config = dict(
    num_hidden_layers=15,
    parallel_block=False,
    learning_rate=0.0067,
)
MLP neurons of a small language model. Each row is named by its layer, matrix (down: output weights) and neuron, and shows model dimensions 0-127. Each number is 500 + 25 x the weight over its row's rms, rounded and kept within 0 to 999. Numbers have three digits each.
A block is one neuron, or neurons of one layer that tend to fire together. After each block is what it responds to, as a language model described it from the Wikipedia text at the highest values.

L4.down1765:518475491528529513448507496505473514433488566514519502473519510498488498522543468498563492445480514490481524468503516510524477540566487510538477502502481491519512497487551537466516499474510504487469490485495453534503513546525490524483539510503445481482518512517447467501508517508510501499514526500507485474478507524539508500500448450502542508510496500483506564520481504506474542499469
Description: Surname-ending word pieces

L3.down622:509499517488496493484520494518515498507531524476535463513508504557543479479507520528495493470492494488501544482526507516478471508528518528489523471510534493498499525538467470478530487525496527486493535455502552504522497532504550545502508510497527499510505446516522507508503489511509514513499515504549479505483512549511539509482461520498448481490510508512435501542464475521486560455489
L3.down1227:494472550514510502520480482507477538505463523514493476468497529535523446472536531495550512493532491504510530511521507463491496456516509482497510476500502452529505511482520487438503502491545522496477507456515470502520475499501512530502502493495500521551533471505504484459520508524553493484462525513468507484502524520534520491537491481473534527493491497464502470529483483516467534507489
L3.down1267:504541515506506501503480509463500492520474470522496516476484509554512501530501541478514463526487483493483506483522521508506477495511519523501478496469536454522514471461525497521481523473499488525502546463498510487504516527520493471511528460521497465508476517511515481505470462508485467468498493533498521518504494507496477473467487496517475526511463499468514509524477512526478477509485
L3.down1503:524529475455473453505495486483507487472509508510538494470534513513498486499471499528507524520439501455484530512534499472463484480508511523454533508505485500480501518518511487503508486515528483495540479488490495543476508513446481481468471542504493492535497482467535477506472509498468520490506517496531488501525458510506499504498505498555472497512503503495483451569495477488516523498510
L3.down1891:536489506501485495492501513478542503506492480484439540466511483512497489502510456489537500428476515517500484521486492506500515492498505530477448465492484526446513495487505547490460518505526478531482479481506505491524489492478487515505467452493491514525504477491509492489498534523518525522507508456479484507573568476505521449515491494481466501508497478509504488527484467452436454473507
L3.down2060:515502516536459500543501475489494522518519509497514502516499505513456519498515505516479503517505567463534472483514544498482505502513508498490527513498515466507474517472493537504515498442458464504497519486481531522511552460521510513528483497485510493489513520463477498485499533510470509544493474484465487451493502516482515520532485502462507506510499488502476527518496465510472502494543
L3.down2393:495466520500512518483496521523546499541482494482481512489503552527488496476496538505486504504504508516497513452474501509506513503513515546509492457464478471497503506486504507533512452547518507485539544519485505554515482455479478492483478523475512504525509471529469513516505481539515474478531481543493510522508525478498564501490528511475479522487498517469512525482480497495514540526497
L3.down2474:420489500491528554498446496459494475492471519522513521471440491528460499525508512492517494509537515491506520490563534501504457474494535484512474491486482509550495471467506472519521510502515537540520504528493507489496533531502498556517519506511451543501499509512471479515521515489476490505505531499499473555482536509533555482541505439538467501529506532487472471495496512480476493508478
Description: Year digits in parentheses

L4.down151:517507478477486493494458512525479507565490519474504572467546492520521529500495491478539496493505509536506530471481482439547481506514477520482485511452507497508449525501531503529522469485433504528487513533472466459516501456504495508479529530496499493496549560491492523488505477519493492457508493449509480495462534513524486493490471471499515527414468475532528505512507493505489488499493
Description: Predictable mid-phrase continuations

L7.down225:530521473559495507463472481487496519509486498487514513508492533460502507515518501474499509465453482521501493500498518509487517509502504508490466505495495513498555472511495476553498495493509533508513490500528516467505542498494520482521467453517506497517532488501519486524441511536460502515502501530491525500526496478469466465471498516571515510523485512495474443549508512516482510478473
L7.down343:493486529493482476446498515495457462428512490529477498506477508545481493505491487492503464488471502535525543511459449512552516504476516471486502524530481527496497487501538500491484508507498487494476507536492507480514520489445489523523538489530496466499534490502473479514486481479509508501462516493471471495521502474529495481452504511489493484502454468506492449483489492497482517479480
L7.down677:474504526566542447482505511466500494465488530500459482515508495496496480483487485498522465512472498520554497482515508516499513513450499524472449514487495457493495462503507491521463474495509479483481506485484507496516513492481495490530468498535512472494487488525468475534511464465464484546498492497510544499512485521483537521477523537487488520483470485502555530497535476509453471561514
L7.down797:505511447539521445513465500491500516520466510525489548486496517486480469472497473523477530498504502510515525497551458481478488523530506529502502465497438488496510496497532544520497529511499528530542506484502521455493503517501479499495445505505515514541542534512516518481528480539488488491482477485474496490506477458502498488507468537520489500459544492503496490512523544471481467475495
L7.down843:473491518465484483509517484501456516502503511498537535474479501526488473450488514534485480479568535524521472525544467500518441494507519502518458507497461495514513484473528498499466491499507476522510524521488522540499529464526498499497487491534501505545515508538445483505529483483476519508507438460507531488482497473477489501533475529512480512519493491539477466544461491495492504512501
L7.down1474:509487473554498506492503497472518498458504556482483512507508523487491488562479522485502535510530466479490541486484512498528534519502499460483539524500463481468485470522518500523521462533508502522506515471461497448549515480511505480460494419508523427527508502497495457523508512501489483471505534539513511560505497513475531448461513455535492516474503464472489492488494475510468500538459
L7.down1918:508490483500521504508512500505538507505474514498522516561525528507463513471501536522519518466520494487527483480511476519542498504463538489502546507484466506486516486497484530537514451521472505475494548507510462539470462538498444468500487507514520506460502544481468532499507485481526479481505524509498519509483481532503487476490523521553464524498489522507515489462460483514478522444470
L7.down2556:495475471478491527469488550474461511498498487510519511496485497535487445488523526548544506519523537480468474462485516525491475476455529482479518508521498495467480467485505472500498530503466460462459516482482491523512484491471512502523493498523502503453509491493493480540494477495470506532497513542466541487493485461524503495477529505525493519489508526518501505476566534493478494485491
Description: Blank line before block

L7.down342:496490474499519428526550514510558486500495496516462502494509528493512501499512501502471489515496469470497507483466512506522494471532542561477484460484483519478510539456481514472474481537484502489484530493470498474519530473481495491510509473496480515499478497451501509503501528494561479479505513463563533497509493488514498436525481509522504491508485517543530496462510501517501502462486
L7.down486:453533462511503502506504530493504472477519492495530496505511500504543521523477528473540480474457484510516519535508518530482521497522477517479487537474518498492441487520491494503468495538540508454514460483503461522519448483537494485515522502491501490547499468475460529517504539515518498535472501499491539521485486513483492531511467490487496490536469559541492496530523542489526523517468
L7.down933:526459551522498497457506470509494502569458496520501481495531525478530533458494491523500485490497503512545544485521474513517504460484538510504513478480521495509493500537494521516507495549516489494488525484521518477503565469510551500509506483483463539481466497481512507493522495453478546518481490519563485468524469471506480490511491520474516490516516507474531515492479519511511462503487
L7.down1079:509498517536518519459455516539520475491509477490500445521485485447522485514520504549544540520511500495513492522499487502498473496556513523495537516540530466473505505485475516475519452505434543478499529496471452503515483500571460444507524498530479503508459505493452487492475481481559484507487498553511486538497497506478478520516496446492476459549505520511490506510504541535512497469488
L7.down1153:513536465460455475482539465479445494523470538508514517493477485458477485494483518518543491450514509490492507562517498465477499505515485527527464487487529560494502476457526472541467514543503492501511486490534494486447499558450504531470519514552441475466515552489489478468472483549533497535528504470518515527499523519497487503465519494508479488532451503524535513507526483494539485519512
L7.down1703:507459514496491526478513496433449530475481484500534504533522508508531497524559462452510522514500523469554481483526475449477542548520515493504461504492529537489502549488529500483479521508536502527552522503487540481488469532531485503479459460510498476507459512496497496508495480515497476505512507526545525467489512505495465514498526562493500513497513484530513512524487484490503555513507
L7.down1969:456516441496478467517522516469478515478495458487490534485512495472509458495500504462467488483515529461555509514495542512491530497489510491531495522493482494522481453459503465532512538496467504549526478536525507487515503497451582520497448513491495512466509472495395543494553503530542498529495506490504475507472490496446551491488501476503521488473470517484515503497501505486522481532480
L7.down2451:539524491479483509481537478523502482510469516448497466488500503482485515487476494549511493498481487512491504474481475520524500498464497523497468454485506534494526474497486520494533493520468466507496509517477509500532494500531476513492529489523460510537463466472447509479500503481501510473515490517502550538472493483493461507525511500539468446530499519499491464501538486501449475503547
Description: Relational preposition "of"

L3.down9:537539520484558453462489482502501516491497527502460523525479498487512496493505491478557479476515496465526502512500516519470490531485481496499550536514498479512499461507532461458503508483519459488473500456413517488489515460532502492457495504455492489522557509516505506496457512449492532490518478507498493485478510504457498463511525469500523486478486493492451506583475518525521508470500
L3.down493:525518505475507493489509492458506493504460491504487502516513507519471488514543489474562539434506455507543514543449503489490486475520485488454486524510494503487537485505514522479478481518544490512446502515488506446461486473501522505476501453522470512498510487509544540502462510523529472516472506527462495547479510512511517452582511477505507460516495517492475507521469508487469483500526
L3.down509:523489526508502514516495523542519490468490550468521470504536493536520525488509440547495530494504463523542506528524488503478494454486493458492516458468506481485499444506563468431485497503512477524507528498499499504534538474480494466487483504533477485494491523482503531494524462494494529533499482485472557538458544492469516519557504499516507491474524485505496537515492472505508492482521
L3.down1349:525496471484471495524538505521479501516485513477485496532468524473450472532487464502478518488510533480466501517515509464462507476478487531485505507536518536494497492553480495494500489571490535482496480527538535480512471539496479497500493494496460508517530485466503495524437515499500484509502474506531498489503522539485484441555490495522480480497485539500536483508503502505490451498539
L3.down1630:522489523463504481489521501492484489476476534535508496550481512555413441444482533477488491474521510523513507499477516500482503487495498486497485474488495488485517501493476514505514481507509495466498486493537535450531489525522509460429460477494489476490487512499492474550474493498481469455493448532492524515497505505507503450534504522478509491480491564478554522503505501500507529490480
L3.down1761:476540484516536507497497509490473473499485546497479506544518453447489495548461458494510503499543465508537486495526550492463520491486486499489557502513506477487489501528485498481520477515527504514492510548513514496462489471508522467535522471506523449484509547466492529522455458517522459471527524527461489491490491491521461479512541494544483490536439511498512494511516508472525530517511
L3.down2231:516489474492540510501530488462483496490519507522500494510483497507466476487518416474533508449532511499491536519498537495489526483501483449482495454499448512517544443513465511474543456530506508474517535530474537479523534447462482472482503497496485479540502520506535490541532519477495535481518486548478466519542467506450514506495486508458504469434466517524557499500517482511484524512467
L3.down2532:491453511532515503497461443543507465530499493507500527513530534508512513478540476503506449461483532439479461512550521493550498495498495503477496497498499545492488490523491523471493506520478462480516536510533492469522485496589460466439521502442499510524535473547504492517475472493491468494539498482471508491493519518529490472546508507509489470524518451493503523539441494455480497484488
Description: Biographical activity verbs

L7.down418:464480495476484539539485465490548558537496469498466524500499467523512488507518487508464479494461529467526493492525450513510512496510468497521500460513470498443484488483498508509515479512522466519485493519504501496482449540463478527525520473452495481505505519493492540429531544535511491488492473472535479511501512495570474482518548506496519513516547505468499486478549502506466516511500
L7.down672:503516493472518507522505422555490521555497516507481485529517529499502501512509494468482485469477488464484556533552450529484503510498489527507524500511504514487483494490518519556558500511489486506502513526498519491477526523503515488497459487484516488498487489521480522466519477476478543432480485495490481523487501488519537505510517489488508498466508531517501515430479441508469494498483
L7.down699:453507530443489502480497527491473424488465454505471540481488514530529505486506463537523516482509487521477523509474519474466510462487504528472506452482491492469485500513463508514486453515528535475497511470534541501469452540483483517535497517524554494487478498490477475466518530496501502532496529471516498521514508516508491518536502467512510515494478510512476470503520489499469525550516
L7.down1846:478465494560490508498517475537540509552489494451443538541511501478517479526489461547478482494501495501478461463527474529463492523522444514483501494492493455496456504526507470496522532511501514507500499517494474520493504475519542493474452457496516482531492494458472491454542489499519502487488463496529522444528495497500485497491527500488475466475477478461496577497521496473527467551495
L7.down1936:489488537453455488463496485512494478520537482530446484530544475487486506486506515486475506495479510462493535492460478497508486514522522472545510491480482507504510530502510489484513495532479513501499532480514538529498523538531500535481497482516491495506471495435486505523547526515495479472458515467507509487494527487484537509495507514528495513494497484499499500507508491500537481499508
L7.down2014:459474505447474524563480518530493489502505477491475482544488524489499531489513528452484465495516502502539448468502526490520484441524510508481517476504485514479451543529480501462496519483529488485516519499509508506540509510518450482487502478500470519500473491503450482489480498523505490500491528520554474537505507450528503522541485499465528520515547469500508486476534473482485453491479
L7.down2297:490519499507508507476497455495540500535438506505404501470523500461510489531532504501506482488512518432548490482515510519540488520570452494480539475485539485510446505464499516539511545509491505536497518494505508477484510513497501507468520475498500505524494507485493446545492526502502487513468502490482495514517452517514514516540528536544491498493501485495544521511500481487523523551525
L7.down2302:486504473463494475495539471493510466488487533461476495501506498535491472520501492510515509471512481519520498475496559535549527492501518496506517526519511493513515483493464554501495523492477490496518509522483505528478533508472511524499498515508506483537477492556499496504510533521488461470474497541532484439478517483531509468489497517505513521511436504512531475498513494498485478484531
Description: Repeated proper-name endings

L3.down81:494486524463499464503510495537495515433458501506513473440486525489462479568511521501511540480498476494473507527474489487520473500520480504499520532487482532524498436477510525504518502492488521479481513477465490521490531479517472504491519529546524472503482530521479525503476487497499482498521524502518495511491483502514524509473489520519513487558491475479546480525509491493493521492432
L3.down998:472473526456466517523530524528515500484484489555498480480491499494506479473520496483473487474534539490507462511469522450474497530520518515522539487489475469454500470476512538527506513487487540471480502465464521529512462502491510487499467496543515490501533488493495464498521504485485481506508504511515478551442517505519485495504532445519465481535526459560516534526502492515507499534491
L3.down1602:462460513522488457493506496508515512424485508513486491439486499479466485532484492530484551502469586483462478507538516487517525479468482459515501486514488504504515490462524489539497480497506479475503489467484497481525491478493510478505493531491539466478522498485483510514498476496507475528497468481571486427475528503519495506518488477545500503530516507569517494509524475491440507517502
L3.down2100:485510535462502492469491475521509487481526508502518486504528514484525500454519520505530532492507510513480503518508474573501535511531480486491514418552480523502528475525520514510505470495488525483507499461478508511505471478514520495536470457504485516521509439495501506525496501510517487537515464522555484502501524516558506585516474480471470481494501474499500497486457474496475485515481
L3.down2222:478511489520538478562501515520460528499494522532508479492476499523476508477536561477540512504493521452494524471510494524545490491523548496536470524503535521483493501474495504473487509528458530495496573493522508522479511508500506503505474498502495520515477493511520498498487448490444482485488530504491467510502498489516482484513474504522429498457483526497477494477477474477449482515514
L3.down2298:509486519535492512494499508525510524513540480582505491479510474473525494507543528507482504490500476480520476500502502504468504519522474512496452478511492505524557521485502518485495510450507493476491521450495534501441506527526511474528505483527512501546510505530507528491474455530523481516467509497512495522462549481506500504493448511457451499501454524502483515456490539463527504497468
L3.down2426:480511475484502518494443509528501527481536500520491502468475531477503503488472485523502503487481506491500492512547508525505479472536506510519468495430462506490509489475489468504504516499467513471534537470485516544481536543491473494477520524518528551490549527523526537530546504529504517536484471493501487527473511501491531513509492545496459467517513460479505491515504509479489439556485
L3.down2462:540529453522475520506483519504512474457553514521519500460505513497512508536503503531547507500505546515500570485505517492540541469488541477526540515489522523542528532514506505511503534516535501525527534487530516515535506522504501563487502477493494496498511503488500458509519566532462539495467487484499494480492544485531440486528496518500495508557500463488507478508479522525470520530514
Description: Final piece of rare words

L7.down324:493499522535507484488505492518483501439538460525501479460454493529453485537476482473478545513470505482503495510498502501521455447523492496535476530546506492479453462496475481537489525491497498505513507515482497489549498474511512489499521500466519490510530488484501465507499517441499515506515484514475471498518442480517461482519463534497484525508501530521542522488496475470473521498526
L7.down561:531502482486471483507500451499455518571538487513499523503480506485512508499466520496547478467461490471473550515491455476498487495496486474469505485503506499526477480481477543463507514511489495491515483481505531482508497485546488494504546477489534508479517539492475458549503474498493467475504454465510526472518514484506506435486501524500501519439473506512532535479536516507498508468517
L7.down662:517507492498513486508523513519495501511495455515481529473505461487495510453460512491537450544536483537495534504540545489508474516492491487485434472504514501458472474537551461545513473478534520494516525523503493472517510516472529501486506488537501520516503553449544537466461505547522509505498527496495504519541461506532507497510479511538512497510511500480492524513494463508460507477518
L7.down993:467499493474489472460503503495498543484505492528486511525501522516525474501490542489468535452486535469528573453542514504545516511502521499499528454514506512500489419507494488498519481523483502493504525496495531490516470493447511489506547492453472491484509524519563505501553467502500494528495525460465500531548495505519492482507484522495494524493492484472511513550493489516544449518503
L7.down1057:507509457496497488492489504475556491482498469451460494510556529447539478496533539543522510519529530506495477516456527503542494481523503486466553500518487495505519476483530544460490484484464526525500484551503492503481502505520492473502492545482477436492473497480515512503505532474496501495501479481480507492516507489474485501446548500527516457526515484443523492528510536504481514501520
L7.down1498:535527532512508487500478505512551476481514501483481490484511502491548499530475513491479508509535540493495482458471530463485482493505501464488508465535466496473541502475502480465514497456509502479537511497471492524484516485519493523518512497506491518510467496523517537515518506449492480491481526438522518559510519537535495510495507487470546535464467509477480480511485500590465490455519
L7.down1991:525519475520441504497544496491508516508480494468481504483464513516519524474553523514516473511505496502520512468516548470524498494481510513497477564554438476479505507535483532517501495536473514498501546471502496497456517500485488510507490495517503512525488474488478487454491512552548477522496532464448480543532498561515467495490494498481491547504496539503489517504539552498475529527502
L7.down2346:502511522516490501488492513502530528534524456479490515525511496501515487493461489474500469503517509457511507486449538424508527498509500501481507499517499478526533490529500498437545470475558497482469447502503475505457518483514481510522482488556500493467496512502583540500499459497506478481512508477486491458490482498511477488461518521458511467482464471500511508517536531499484497514519
Description: Temporal clause openers

L4.down2280:520562486485491494442440532463456505539500525484500496523487552511507498516467460515511535481505523489483537481528514480553467499473494514488540513448527501514500488480497483489510505526459533474476502502525492474505514508497503504489521501485452511453517492479491514506518530500503469470482443487444520499526544471509524453534542508533508437536499526515517474541487459479500521502454
Description: Partitive and fixed-phrase "of"

L3.down32:448521543509511480512513446529496474517492504492478504469507490506523538476499468501517511497509539477526463516526519528462555532519481506493516522488537503495482521526525512523522515531450471475525518484463537503485510475530461509525515547509493487480496529466519480492483516486520478472499539487529523509494490478503472475535519494548473525502493486505519540478516499551475515523483
L3.down203:475522511477475534497505514506510507479485546518528464504488483474465478504517503522521542509521485529491471475488454490487479446505527476489495433519496483498456467499498483457497482512497517471454496472450517525487496520484542510480497529537492494455465511508481501492535546499483485487527506497541493509514463482547526460530548470454476514528523443485511471522524536500511520495534
L3.down477:518509505498497475511502476479501519469492412501538491505458475490525459493484500497490464475495527500476473504572447526491494522512488502533540457498538481486523509480483513519475503468462464504445474522510490492492518503536500467484474478425521519453503505447504486482493518537461484527450505528496513566501530549520495512471476520520504499514504487473520466476524534487512492491521
L3.down499:520503518487498493474509469506515502484494500509489504505466489471552513498486478487487515490499467537467448481500460488516505544534457502522501486504527490513496532497463487501460541498500469497522463501511520511533552505501498494470504484550521506500465547479540497503442518518510502487492497519490507495481496501477519516505499502533493497543536473455523528518520494527508487473478
L3.down527:530456466456511454523531502462493517456455500478482469493469443469500486507497486501457526519542491465468547505501516455516495509545494499501509463507498516494475457449511425488475508516503517541509477522466475489537490486456522492458480541497486486523467511445507503506470541505517514477487503520500512507481500453505493528498498488527500497520540500482509486496497517501491505500519
L3.down1769:526493504495507495513464499524516478430549516486463490464502486527508476538483474507526447486480497492543543439503438521499486533500501511506514473446519430520533461482493524470499478508445485504481467515577492492467467498487450506485472478425509470492485533522498454506478513530476499484498503474529532480495530497511504492534510459534506500505482487491566536463477473526516484514445
L3.down1851:490525505506496512487531455566492508452485482506509467491496480525531477499490490496523520478516505503494512496469446439487483519539528482509521497467488455488439481457554508501475448494477463500465477502513523469511474495465523486532499500551487453505459529478501480501496519501514475507484519513481501476515537499496480536479468474477512527568504524510497529528476485502502462485486
L3.down1940:537481520467546435476519490479530461525527515523494534540483451507516512497494478495465529521478497509522474475539521498478490518556523508518515549492502479492527487505502505523472505529547470523477530477517537463458454521504517479489479522533514488486487444455498496546473478528516478504517485574473475532508486503457499516481518532522478535514505447510477486516501528486495534551456
Description: Blank-line section breaks

L4.down1211:460470492465445487509510525492473498454500496528483509476461499538510479538467429561495493484546516479476489495508488479502495523461493524510518488552461506444556447471524473498492529498479478456477477482482523518525506511490451552506481497528474452533480549505523480548495477549475501507479515489482504563511495457544479479513522464466501513503494519482510533531531510492471500477525
Description: Section-break blank lines

L4.down2367:476483520507519494492513506510486508501488505479489458524474484501527507492499535528488516536538501532519504491512509473525503484487516522502475512526481452490489472520499524528465487457513531476554531461526501511518473515523475480502501496507476484517459511488471522512493505515493534506496496465501484508553520517505448528491486464523493478514463476455464472517504478463498527518492
Description: Temporal prepositions